From a checkpoint of a small transformer trained on Wikipedia: a variant of Muon for these matrices.
MLP neurons of a small language model. Each row is named by its layer, matrix (down: output weights) and neuron, and shows model dimensions 0-191. Each number is 500 + 25 x the weight over its row's rms, rounded and kept within 0 to 999. Numbers have three digits each. A neuron's up and down rows have the sign that makes its largest values positive.
Before each neuron's rows, "fires before" lists the tokens most often just after its 100 highest values on Wikipedia text that the model never trained on.

fires before: "ist", " |", "ion", "ular", "im"
L4.down8:501528461472520471530485459496543508469488500488514549550532505509454526494501497522551526462543479509484491506492494552479508499536493504525489480467474468447520541518541498489461516513500479528491494498544490489490490509486546491505548517479535500516513500523479497505499462566462501498438516517492499507507485489532500468523506546490534508511451504531451502511501500525482478492508474510466497491480476501461520505499524505491465523508498533472475523462545433518496490524483490531498492496503483438460449504500525483506475517484525506466498495526508510533522480525489479513

fires before: "1", "5", "0", "3", "2", "4"
L4.down94:515512508502484527509538519488498512509516519507503519511564506499552504509498546469483548459486493541504518470539508487495500489476483452439521487522475499523539508519498527514451480498511507478545541478499501503503517547471504466496510492512481476504467485524483514503449523501497510490540516491476472532513523465501517485532493528502524538538497498496470523521486476482477528520492511525524539485480499533516512513515493515516545484449482487461470512537496477482464488531428541506469521484535538476533510488497459494490514483516448520501454489513481488480544504475459548477

fires before: "0", "9", "1", ",", "8", "2"
L6.down120:499478463485499511531480516500512493479485575474467468493449485513502515497479520523464510504493507504524518548495504499520505514503493499478492507542504526478520464538514473501532516494541483473476568510488513526502553455486459480523443454505521488543487498491514535470499523491513502448528503512522503522525460517515486485508467501504506499540499516480435503516516480463445497443490501458493536530503523506519504450497449513527465478522500499486538461456505469495512473500536491529514469491520455533503481506475487515521514520505542501527500483514527484495505492484527522533

fires before: "ach", "-", "o", "ord", "ast", "ac"
L6.down502:505487471493503481495521489547513542480505477531497509503477520516547469496501490475524499516542495486461501536508513488510477504491499517550519523483432497487532522513560490521498508541490482508450519502457513487469504507504510463510497505518516450516495529517500509475494508501497495518485468491498492522545527518554456505520558516550485566480517546531517482469468494459485561465504531511507488501524505490476502527492498476476518480508528519473516524471486486502470526480529482534459475529501455444562501502516505495565531495489524502534499469489516499480497483515511498481

fires before: "id", "or", "ist", "re", "erv", "c"
L6.down352:521476514488512508512502534467505463479565479503527498440470550504489518472531508464492514517465475515502561506531515522534495525491514499447489517494523502512479508524540502515494484527529515534473501518491504470490451515539531482526533509502494514525506520517493487496473487542524471526543466485467469532508496478545492497486501518488534531489467519453470490499509492480506481454470476493556529476483502520517470515518487437494516483496496464505491548546550460485474482496482511479498460447545505490518480509517465531481482492515511495479539534467490503528494485497527510502

fires before: "ed", "es", "ing", "por", "on"
L13.down32:526496479481490517504502475490489487525465514491519510490475481493501482540459484476543503497469494472488549496478509491534498514493506527462468499463474471496492503459501485489511471494469531543543566493500485498541521514492499495459502462537471567484523514485474479533483482508521483504501479562507442513503449503454484493510474518469519467536497508483456492521512482497526504495457495496442489499495467531502484451487508532508502471525562500498509529506522501497481494484495498487497514503532496480502550516467474555485503460481492501467450482480503491551503459462526517527

fires before: ",", "0", "1"
L6.down217:523543497512514493566524506499515512448501494493486492489481519550508478457519467480483552508533522454505500471488522528504521456510488529432511483526493520499501451495503497512523487433515504496487497490475529462488457498487498474504538491453491505485508493527524463501496466509478501483486527483507466519542477506489463461528466511503514465501446510447486502483454479473500536520503522548484522466521476494485503509491420511519494505496496476480496549519480488469527505487514505480511489504469526527501504474511560534500514483484508542509503511509487459497461529515496467493

fires before: "9", "0", "1", "8", "2"
L5.down122:529486489443461547535529516508492477517517486479452495464501459492541453469488489487498497552464513515522533485485490513559519494539466503493523545525541480504502461498456488503455490512499468492463506517508528463470463508452449460490506514503474465502484498487495521502508498522527464460506539527533485512479503522500497484490551502495530478534495532479515483527462534530480544504471457483532514499511470504505515496437511518498508526523505484485514516496530482499497478503505481495478531473474500496521516490439480494538478499502549482470497473499468505513503488500521506548

fires before: "et", "at", "any", "ese", "ay", "ace"
L5.down375:466503509539461511511536520520525535525526501514492460501496510531513525490502433472505491512460507489488538482522535482517510522491507504498507473471496493465536493498530519496497509527497489540498464465496468496542463476493541500476517497513509536525479473465485477534510455492528528512502485510584483537524442501478513501462508505515482481477486489490495513516480524496525527502482542477499474453483497480479525502478473508502464511532496504535471554475553491502509523501497446488509489478519517493441503524427496456451515503525502497486533494509499534518498455481522523480

fires before: "f", "-", "b", "F"
L10.down48:502528480484512477532526492516504497495464500455491525527528450492494478466517499507504476482482507515491505440495519501529504483515518530533494524441517477512463454470462548496558483432484527515482542502519500508471499561520534515496503531476513551514528481501507477475431456497500512505495461482521498488496529491506515491526514517508519541557531506505486484496469500513483503523532471517545505524551514499506494456501481540485497520498496493429532481557478492482495476509474489496486546493526502474521498489518501500491528510487491503477496476480468537485505508540525484528

fires before: "ed", "ing", "s", "er", "ers"
L11.down255:484507513483482490530464484544530499466509495509559547488421495515455511568505487520513514511498515480491509498482531491514476462461502498491441503517525491515505499471494508485513508491516501497490495539540496507482530494496522445488482507462465516490459506516520444487501493505484496547535479526506471541455507520471451513494493514499507511475488471499501510496475472504519487516490516493534494506492497522520484492511506517535492514522534513445510513494554477537520513512448518518512528520441532476482504473533533511522456475510530563487468524518490470482506508518523521448

fires before: "1", "2", "9", "3"
L4.down300:547474521519516506459486503490478489533501513500447501567490473489469538473510487483532495539508518488518511533487489492507474538510466458505529447492475522500490472503470494501533480528544491472455507513517497550552521479503510444500477529493501485480544504537492487547511459493491493495506526474515497504453520487529565503483499524499468518489484513515477505485523503500512503435501505521562555520504503533491520460528500531527543503520480511449518492515494482496458468477490518475498484506509532482477507498481498515458473482546493539520500502503546480490524499520528508512

fires before: "ed", "es", "ing", "e"
L11.down305:489497497489524492504512491506513497501507503482519493478431467503485502522506497497496448552567490512490487467512487509443515517509445518471501503495523482484514534521538478445523535454502467488518445531528465503519510509466532500492490477469501517479512512507484461512519474509530492462477483509483511499520428514484527492501520461523511499524507509481521469472507471459484486521481515498475530511498500470494453518440508498468473477439530493490459459482489446456507471542491469515533506487480489489535480511485471491507496505485471492463500494506480519542527512539510492466

fires before: "ad", "wn", "ck", "p", "le", "t"
L13.down459:492472472552500507446480516528494476527485519531453538486533521523503491534494535469481507527488472454480512485515495505535495486476564485511542507489502501516495513470485517547513552495512466520469533470484481495494534494496520480514504493504520489489506474490491497477526471480522527528468509484506501473565492512480491517512478489521503485500505577528506514535473486502528504482512506535527497526499497564504528491468491453501518493512542515523473487531523514487518482460465518519476518511444509541561571494503465475510496501489507525479499501450500482505519463534466498514

fires before: " the", " ", " S"
L12.down329:484518529472511520485562562537478530481488517492550498485490497504469464523542462471514511517524477496517510497484520535491514535536536498486469506474500504507538526514531516498527484485458524502499504464525514431510474475472501519493500497461510535524456479470454447504484497478528478515497482484491527514458522469497502532474472504501506506527486506511525477509475506517522531478505543499534489528542455488489507478515481489503519502510497492587523543492484506507498573508494504512484517506552480527554468488487506530525444505481482481481487506492488488531517513491510500480

fires before: "ed", "ing", " in", "s", "ation"
L11.down230:531486471507508497506512506546479521490493534455539476491454514463497514464496493493504477524502524504495494489501488496502545480464497498494528499474496510492514552476470510476496461536532538514515548498478500471567465514492502486505470481510481498479516472490458501506489507495475516526536517462501463481550500483494518479436460539521482500476466487490487476469545470531502490559511475484514534443492570506473479452475439501479477474514500510493521521526512503467513518489515500479532524510516472513495466511517538491472490476452525500530512507476475450495508488487490469495

fires before: "W", "1", "N", "2", "E", "3"
L4.down285:482505543480492505474512522535496532507540498491480498495507503490509507515535570506473492498458504486504520498546523520498490503452493491553509462459458485487483457495501485493509514449479496518509539530513483536486514476465476546539501474480526483480529465472487467486499483499516477473463480525483479513520536521480531517508491560486450556483528498508490495503471506489497522511467492511510524483479496554554554482477466542550550500468531502435506510515497511497487506529460550470519493503525519530488506505487489491499522508489506486511503518518459481483494545508475522494

fires before: " ", "ived", ",", " R"
L6.down448:499457473498473513507511483525541485513495502480493509486498534515492491511521495491535527482545487505471529499489532496496515511481498495519485485506457511456519501501476548460529529476501480438518485501489488505497497491523512487487486490484471488468495519468503533540515510509503497543545543500463467493499504482455521476491522516540505520492427469512504477491502520462451508522502470470513522466529502493494490491527523498521466491535542496514462511545536562517496502505555469424525523483522499483515499505454529529472494510508534489484465492479477546483469468526506537559

fires before: " ", ":", " P", " L"
L7.down38:445494557533505532532514488513483470528497535502499449506505536510510528505508481527520497495486475461538503537482489509496503501515498503520472526466538491502477479501546492540504465501499520508542475473477489505510492504461478480489489524462571499478547480480483512525510492504520516533513531457495510489519513503521496530508510438520491454552511488480500499503568491503488475490449539529510502528512479529486496505519501530484473488541508481523492524484492481526508507495529474461539514497489504531494498515449551524508498450536480449515490500531504495475479458454516480455

fires before: "0", "1", "2", "4", "3"
L5.down323:475455499470470535492487501506512488482451495487465478564518475489506513489474518471485502468488482497479488487487484508516479563514504492496500513512520487533479462445462518536516490516549487533485489511516519508512519533501516499496506470474435448508470541487482469529550462490466518468495502508492488493519474505506480479444468529497459505543497519513463492474541519491495513505481511524510526506507527537505523509513496494524522482539503498501434536477507521496509497498503554491499528523483486532549487522495487494535521484430527518484485486502499458529471565479517494495

fires before: "0", " the", "s", "5"
L11.down63:502517492490520488449475495517478501483519485525519459520497524465559502483492525485474528487506572444485496507481480493538479534479493527501478512507523519480514481493472515555505481543525525523462445501534532494475481496475509440484509463476486486513493536519491512500522482525522495463486532499487506486457478538486544527505538482511512475521547474475529526513511494485556507453524515523483500483475494524502465511480482539491555477468462516510459467488503517478516483490510485523546515506501506506452523497487520492492487513500536520465489470460477497530531501497550509472

fires before: "an", "n", " N", "a", " P", "ai"
L10.down134:530522498517496461507538546471499510472473544500482515544462518497533497473472481490486456499458518465461503505517533487546491503513497468502489496504542512504516464496479526505521487470529490468518564501533509501488524516487520572507509465540565472532525506481526481468498535488509516505497539478549531524530513484524510508478512526509519470489524487500471495502562511535467490518529510487490524536537448489513501465500476494499476520489499492507497498509507541448475539451511468541529502474477483487495521473509481486485493491463447498457508483468477485507487498511519502506

fires before: "y", "s", "er", "c", "ed", " to"
L12.down156:478477488527494489507469531513500490504492503475458527470474507500528497517515491529458499533552505501494535493511473520490473483518520522498446517517488462489456547497472500513489506475523504470487494503463459510542507496554494514513534492462511505501512478499465467498510538515474507584500476533498514494521537487463491528495445496539488481505547466494522538526538488470521484526488479461476522480487482516531499454481531528510480507488512509477480526500509551469522546512540493490504500495474492529469499463513498474495499442483517583522523510497514514519500504477466468491

fires before: "x", "le", "ch", "ac", "lev", "ach"
L4.down115:508505445530509535482508540485522528492479520492502517482475505493531480480459505514503473514519532515478540546517485531543506489487513483533500489514469479500521532481532524519510479503471541470504544462514467482488485493464499486486437488538516474512489477505538517489488474479455501437507507468490506544495515515523472504532493501544480477493542512513485486463545505498534513486490504475518538443491512460453469557506508474532492480467487479454515523491474511504476551547494502504499466497495497522510535470496503485519479512497532503486511441511477456474482554505501490515

fires before: "es", "pt", "e", "p", "al", "er"
L13.down264:540544507511500493501480498513492527506494495505527530500483467468533471526504518500451530486496511457497504540440480440481502508485515517541499471484514452476496488536480459482445546498489507523485476516489503498497516475478477481538523482469507514494510510520483529500509469542532515541510536477478464528508507513460474536494503521455484519508518507524523507506474508498512512521509466472559488510488498545532497505518544478446495503487473526499472550517509477488448517494533485494504494469508506489468493513446486491567500489497459509513528500460470547481524473498487464539

fires before: "i", "ian", "ia", "is", "í", "ing"
L13.down310:473520480524488509510506524502487536500491473496494530474489486483502544469479458471509489495474507469456474495520471466492483493494472464523486488447482476493509524444505521508476458506511468447524517531508503496496505510514509468517502518482475546493514550438503490512517527548515540486521460505514534486459497527454530520503549560510516520499496442495506521464497496497501500486524501511485499516501499497474505500528528526477507513520493470562512475551522509486529477480503493484431521525514521442509476496519509466490492454513544537525538478525539515523467496502490507501

fires before: "ed", "ing", "s", "c", "ific"
L10.down177:495515522501496490480451541515549471534518518484523528532506503513500478527476507524533472537474534491483523485510503487522513505526499528435462498527481472483504502512510530468478480440491506458541449494478475475498526517497502482509524468485473545497459486487481520538502478541448478492458525518510450469482497549460486478479497526492481510497488471508516493472511523493528547504461506509522514486520520514486472531438504472524502513530505491471451518487537483492514510507483479529496518503484509480479534481503497517513450490459505514509494474487461461503522525514548452537

fires before: " He", " The", " In", "\n\n", " A", " It"
L7.down165:495481488511498491523488511470523454532454516555558527500505540525482438542472480533495532498562498551522517501497505529516543458496495507557556493479489502492495487528508524500508565480492537496523542469495512481529516525507466504511518487491521540496449515540532477511473506534524529492524477508522463504485476504516502527488558525517477502488502489534495503487514488506461505477491499466474504510534511508477488512503499517489513423472477466487460469519477470520493508503473528519506485514470488489508463512502504479492525500479525531553450518494499495495503488479490514496

fires before: "9", "0", " the", " with", "u"
L13.down89:484533497500482472433468511502455508502526491510494512513472491503511516524479521561552524491494532499480521552483554510533499521516525479498531497525489549533535520517507474528507498530468474524501485534518462469498495532515513460544510490459486518495491486495486543470513479498484545507469523483449487491494490494446540534489462537508519514480485511494504511526482485538507492520483501550524532530449483516503510511492508476505537541464491499552507503531484520461490505468494517468494471486478517478504472534476505534534469506517545490469509477491521514491535520485532482457

fires before: "ubl", "art", "end", "ublic", "l"
L7.down291:482488487553481474512452505505492466471530562480457498502480480502471508461497525485523511518520530466518539518499514487490516495547488504515546500538489454512503489472541485513453456478522480447501495462496456485489502500510492538523466481474494476500492520515472472490485520490525525558484512547504505489510471512493508539490492485494490505485532521521521503548504513541501491536510463522490471518535512548429479478463533509509456536490511486513522532504511518505525467485500478502475501538523472509519510514528491482479531521444476474488479524536485472504504519466553484505

fires before: "1", "2", "9"
L5.down225:508490488545507530465471512502547512506499498495450553498460480493494535486489480514532474485452422518502483498505502479500500504455471488492500514496497459502521520517491487493473504495480509490497547543477472525504480482520486500504468504470469547521479495506478518505485538515539516479526538498514461518478475534534488477507463455493496522485477498529492523476542468464503541435493545517510519543515478548462509515520558493492461527532503497448536516492541488492500483497461502473525502514509496508513461547486497440506477481511521491486505509499499526504484517470533513526

fires before: "f", "ord", "ount", "om", "up", "ess"
L10.down91:488486516497476462498480496495515481513496497516495474488498461488520514488541487457482476513521528507520529509468507476517522484547502522521498522496503509516490460511463521502535548456492479506493509460527494482526516475499511470522520474520579511537494508495468508487514509502544490499453502524481522478519497473500480555524497515491446545477530512550468482513485506509460502529468496469504474521508512539476515524502489501499541456497524508510460470517528493535500472512553517508537513455557506520463497470455511534507453455432524504466518485490522509480485506508467476521

fires before: "any", "et", "ut", "le", "an", "lex"
L6.down491:469532483505498490493570524504497496542491487533512492512478504538487501490486456455491514486475549488512513494530536494529470525547499525535462496503505496465486506480459446515492510485480481481540529502542428519490490506525489522494543462509496526515460526502489498486509515500543465496524500483494497501470487513441541520504511481527516504491499537521494498534456531478530473472471498498500477462513504494469463524490494506472492520535516493477467479485459547513521462478496461519517487494550504504506491483480488496471532551502507450508485486491499535456483491521565497470

fires before: "0", "6", "3", "7"
L5.down78:484482461491460524472520500516548504505495468492432506501486465522494498476459491450503508516450545512493456488491515468539496486532504492501498442544490499499485502489494484474473530527539496483487521494464498475483501483505483470454485496509486481506492495475465473526488504526483515496536442509440509531522466502504453518515489462504490476430499532519462500512462471526483485492459485537475497478486544515469530499487489502479500517473531473501516519512523485465473519501514496531492491475477492529513532496521515545531541481455518554509515512491484474547526512473483497528

fires before: " ", " the"
L12.down51:475471498513495524508541483460511506513511501462525477496515465473524495534510474483474505479534476441517469518515485540469525535477489513504477458464526513490516490462522498500502473511475527566512441481523489485496520517477493476478478501511524475541540486522477456468534493451511498482523476488501488505520505518527543498480476477523463472510510476513486530477515488514499489516487512544533502510505437490498498423499474523495508470520523515492452490535503526468526543501499481482536549465559537540519479480476457512476489481516466499492494473505470504493482522488505493506

fires before: " York", "s", " Z", "art", "c"
L4.down185:477512510490519488519487532485515498474442486488535530468501490498507510495503490512468452486493553518484501453546505485516523501527509495499482507523528465486484547493486483511470455465475500473487524515497486525523480476504482511548467524492511489445521482477520535521496477487510435526486500493496487493496515467458479497517514521547507496546526523549487517459504534487516535528512498473538525459518512488477484509512527519504501534508501520483448542496531496495463535495580470456503477530478510489520523496521448505507504533510499486459542508482485472507496476545514489556

fires before: "9", "8", "7", "5"
L5.down148:490500505481494494504510520487520531485524501465474543462436486456530458499491536496484501495494491505519515517484469478525491538489516450531498511531513528458508521546537465507532462488528535508445570506464486544492489471529482511485516515482512519476501495512475503516504488494517524526508520522478490483507469492500421516494514497520493480493501510549483509553516486523490540478478495500507532465515517516499593454474485496485474490515490511458499523487466511541511544489465503491476517489484470476509494498502468533539521494502520503476506498522495450479475533507530491473

fires before: "2", "0", "1", "8", "3", "9"
L4.down153:544499500494479504510576490508487502511462539518529482537512530436512465451542497493516511456448462492523524487484489518487473504497485495420521482500513502488480486509535503495548466493494480451500489532530552474519481476512492440565520536522495509529493531491495525521516499534538489497493510466513459519500503513490514532527529487519506501517473506513508476466519525481473500492472497480488454506483540517484531468462484496480485491484471499538461480494511524465487489481536491521478491495514498521505513493433524485493458481484486523515515451508502517486475501501512490497

fires before: "0", "2", "3", "5", "4", "1"
L9.down125:529524528495454518496526512521538504490517448465519507448483505520457499534489554484477519454482480521498533493525497509497506513481528452519488491487472498532489499497513506482540503474525518510526553517496494465498528511480509528522478463511474473498501506553466502507508521526522486513478488485476503514541519505503457478508549480490523508528558476530514512473497462486477524478533546513528470504477540546485490474503512540461563482517489491497495479457460458522529515511522540497506524442523501529495511514506476522503508515493479510507496468543516499493496565529515525494

fires before: "0", "1", "2", ",", "4"
L4.down372:513492515481480501475519505482495515473521470481477478509538493499521535532467543466530434489497433483493504453499531501502505526473488475451495506549532550520512504451492530511512505484483468531510528475518484504542515452481511456492492527465494512470471489485458485482486516530472486478552531461481484534477510501522466489507492510471492463474509543503489549470535507520500448481496468468481493473520504486486492502456491521480527503505475488488475542516477555506503491525498492541487493484523517524508479479436498512475487469507496463505485510505501477519511471527456534486

fires before: "9", "8", "ct", "0", "ang", "ision"
L7.down152:519487523489516526504530473543488437479505506524519519465444476537510459467535471502462486494458508525537478504548506488526509538523507512533527514506500505506528484521550477511498526489492500457462554510470484499483518490480470474517503540505513503499482487503529528505546490471525478533519508451494543471507475525498481498473522468499491568485494502512484497483499461519492540490468494502503492518481497454506481520435475488458490503507483507485508496475460468508547522487488466479515487477471502459481479492519516488478547475488513503522492472547515508533485556500497505550

fires before: "any", "et", "le", "ut", "lex", "an"
L7.down161:483498483496523501457522516499500510520471501545483502512448512505476480499500504487481537557491506513497528505543496529520507520537521511488479467527522547489494539479486468513473509465499504476517510516549536507508458497492498528513532444548467505474530506498447469511503505496506523500443489479494491509507495513473459515534503511521534516487482529515506462493474490437549528437489502493490501486466486495522475481493520475526461501455498513466465505440531501484489512525497535470495500469532469521487492515496517502484484503498507463504502478538545515444489489510551488560

fires before: "ilt", "ird", "ose", "us", "r", "row"
L7.down159:479524538477478502500507546469500507509505527523504504481493494491547505532496517484505524473566502478478516516487488496503517491518504481526511469537466492491488503466491502502492476523510517497489463515523525503550489498527451534488535485504495492503519488491483458491502507519496523491456503485507486520549476522511493466478571516490536488524516520489485495493485504477557541521543519497511470514470492506444553478429510472526489465581536526505523487558491509514509507489491492511485515516478487516490513527563459465476532513507516478479556517464487483461526509490488537494

fires before: "es", "le", "er", "im", "ab", "ed"
L12.down494:499503465513504555475509482527481529476516499518484493515514488507460461493520508497489488508516535515513527517510504497479498499478575470503515501497476489498501515457470472492503510514485504514494498517504510494448538502553509482494521501490517431512513519503495509524439494524527460526499484514522523489467467522468506474492493443479548526548481519501492527497500485475526505507507559526473480468533501519458479459541526461474462518462513517497499521541513448492475463527507460484469504480547519477526496490480503523509469442505502518498502528461532512513533476486490518560

fires before: "s", "er", "it", "es", "ing", "ot"
L11.down96:499493502510494515497481513477509508487492434502492508464505484494479516451518507505521498508500542490542488483481494509513509511517478468500497483557518464507507500527503470474512534501541462534478516529492518553471560524499495496499518498475475520489505487515487511555497542536544491548526474501513527522463529544506542506513517470494509490555496502500466514472472490505482509535473469495485472538491506479504498489521520474509524520529503499503468534517520498516488496526514488532472523530529448472449494506558550481524531486483540528531522516536482556490485564504515550512

fires before: "9", "ew", " /", "ious", "ous", "ag"
L4.down434:524506526523488529493448552499517476509488488515490485515539516475533488494485498505518509498498485521471593519532499534499458455431498460536478528481460491480538511473492525528486540458480487500490522555497485503495534482454503500492478520505476510464500522495507452496507519478526533529484497508531454475506473505497466498481493491519475480483517481508458497500477483509464518441458550503506514496509487512472499503505477475505496498503471468467448511517487475519504470505455504502552496495432479519505473498462517494511494516455518505527473489506526521477535474491486515506

fires before: "all", "ad", "s", "om", "ck", "le"
L5.down62:522518497529489494511512497526466515497437516497492525489476558467495539504502471489535473533431510479517513513505442484502474495502526527458499495457463528477432537492455490523546476537522556519476494446516506507532517524495467497497495484509494518505495531570504518486531526481499463458524487498528449459486477527504475522494499524501483507496505524527484475530477484484536455509510535541520519534493482482465533505495482507504483526522497534506444501498493489507520497503489484537498496507486498504530500549517495506545491511519492492484532495475466534505505525517503477481

fires before: "ed", "s", "er", "ment", "ing", "o"
L10.down382:496455479530474495500457516584473471462475506509462548500482534528472477500492522485516524511506536522503516501505458517537449507462482511499528468512476494453476520508512507480510495515493531459450497523502492547485484529501482525476517505536485515536508484457529479432494496579560506503511477534510531534506460521498521507470528523471487534527535500519523515524535513494462502485498504497454482484528458490493468496522498514523498490487498497498516526527460501504486488498516510509483517473505500489524525486502513462473517494499523510456486536515539477498519506526544510516

fires before: " as", "ord", "om", "ount", " -", " he"
L7.down414:450492482511491511512475549506506473457553506548514488472500466488466455444499511450557466489507507483503481474442503504524510514546489507514520486472491528488505492509450518489464523500463475509487516497505478509500475491502493506511504482488457517486493491491471473516457548527505507516537547510486502500485507433495483533483534527493476516492536519504486480524526519467475478503461492498496491481511477486500532502436523493481510558508489493487503471466525499503449472489507469497493546474537449515466465521504488494528454473476535467497493516523478483510468468479486499499

fires before: "1", "2", "0", ","
L6.down70:487501461484507505495517513492531521470509497504482459521502480464522459471524485439511501532465504517492504453531461513530472508521474463485473500488487509493473503513501487534485526466515466472507465469501515449500414493470497484483464506470477499528490543526498498495468516533527500493462493522493423534510487534541483461544537473471546449470509509526476521451500472477482530526513483525476497509468526547504503532515521499485489501525495488507521546482495457508515525532462503507487510491502511531508491478502431502517509476475505495509481495482507521511476491502478501525

fires before: "2", "0", "1", "4", "3", "6"
L4.down506:533540514486465510476506485467516518523515529483505479524485463503515506510472485521497511495486527510500461523480506471513522532545496492472523493518515496523522515499484500519503482557545502469517504521508491537507512498456507462528481501539524476531474542497500507540496468490463471446507481489497493506477485462520519532514519482458509510493504505493521497488491498496454502520494510525511543555508560510488522437515485496526528509477544482498472517485491496485496515471502502539456504495467490499523496516496415547481534507535464447514547533551492477532470547466520477490

fires before: "n", "i", "orn", "ai", "enn"
L10.down489:520528531574470485478522511494508510517495540507478488495511473499514467493508535471512532510456486517528490497507481454486553463456515467496488485530485526485455502459472512490508556469520541507503516497524505562470515516496540561540524510464513518514502500500486516503489515531499543515496534491502526556498506460546457473491543493512492485526529521500527449473495513511526516491490490483497493522499483517500489492502493465522465445485504491477542503518497482493502525482512498546452486511519462440513473491519494463509525529531492516472526498536478486524474496522510528497

fires before: "9", "0", "4", "7", "3", "6"
L4.down203:544500496467510536505520512541514539507518460497498516469469472535502535497502516498474514518456496501499527514504498517553444504539528508508495492469490501475477487491484541524508483462479496503504589517483528543506537427513475475520502557508508464486521474499486505504508507496540475466534506506468495473479478475528489521518482513498469476513484529481492486543492546495486586486521499524498500515490439510486512512522493519510506549451490489488519496522475554533500534477485523534476470523498499481502483474485513518515520514512472485504492509483481509494531544483496495532

fires before: "0", "2", "4", "3", "5", " "
L5.down418:486502473480530533436530523536483506500514546472539508497471532506480503521483498495503507447491477492505509524483547514511497484483478483518480506536487512496501504538507502488474504472494497472519531518490529495508493511508538488485482485484500466500475523523528510524505479542519537512490512477489507525481510472482503456513504476450524510491540506471508554509525446453534481534509558508561502509501530517518525458518481544498513497487467470506471469492560516510476517546464483481536509450525474548471520520542522546510457508501502565512510499489509480505485523476532518493

fires before: " He", " She", " The", " In", " H", " N"
L10.down212:525438462522506463519534506495513463501478512527499527479490492498487470537487482497497470506511537503540455463466496540493528504467478524513525482484508490491532451438492512513526508479501487493517573518542492499495469520504488546504542499536522483492466510523506479477471497481506494509522486537493462471492470480521506537472522539511492542485487505539482493455529544504513503521474456489529515515477484468495513509504440504477497470528504494493481490509534435511450504509429484494521507527465483505537474547506516477491519511517488526518505524508494505543536490508502502512

fires before: "is", "it", "i", "ish", "ian", "pis"
L12.down136:505502495476507504462501530539489493450480493480499509507491483483494543494525490510554489476530445513489472491479443514464491515466472518522498501496490501526511525527461502480505461489514456501498509492507504498523507452491510490460484512498502550474524538468478478444489525536503495495533468509487495502454484464487475490499482472484457480512507494500459488475493544479506550545480477539506482552493525535499513497478508509466491483491523518508517534474525463492494538519486528528482504495494493500449487489548481475526528492543508537550514499540493513494522426437484488504

fires before: "ent", "ment", "y", "ents", "er"
L13.down458:433471511479531509501515489520485482492516531460487516542494541475451483472446517496526525477492476493506525534508502506471473501471499488484469409517441471509488509509501473482468491496524504467499491490533529504526507489530495485487535484493500539475488477463444468504484508471490505518481496523502490529547486497513485523477476469522497473539545512519530495444487446511486518494490500500483460542515506494508506472501553513504514528493494518530493532469506488520531534480503497469452510465519475514499494488467460466509514525501503483485504517531526495489564468541482485493

fires before: " |", "|\n", "ist", "ular", "erv", "ul"
L7.down412:529513520496475520490530501517490468464493458533517482515533485505508485517517499495487558530517503494490501453531490514507452468581539537476454494501529554486533560472489557508506520535501562487472466506536454493491526497460546500458537552476481466528514501513545518508502538526489453494482521511492493500487523557520473513498525510482522500532506515508496472493487494497492497526522481519458478478507492489509496516497496491483494502546477508466498509497489480529525485496488520513503493510484496450502500556505503491523524484476539491520518489481457466508489462489493509469

fires before: " The", " It", "om", " S"
L11.down309:532502484551513458479532512453523458483496507532487489516537510532479486513502489533513535522532490494475443494495541537506508490464531531501506487520530526463509478453482529521536466478498478482495523511472512476519425553513523513545513497491502462500480497565484484492465478516468554502521473472522488499480504505488533489463512526503460511525521495509494519479533507463485539519498479458489519529487442486483519461502453495513480463528491503520517513513497477546509480506456513538495511510491472529507486522505543531464502490520507485474479457519522483486503512487500506521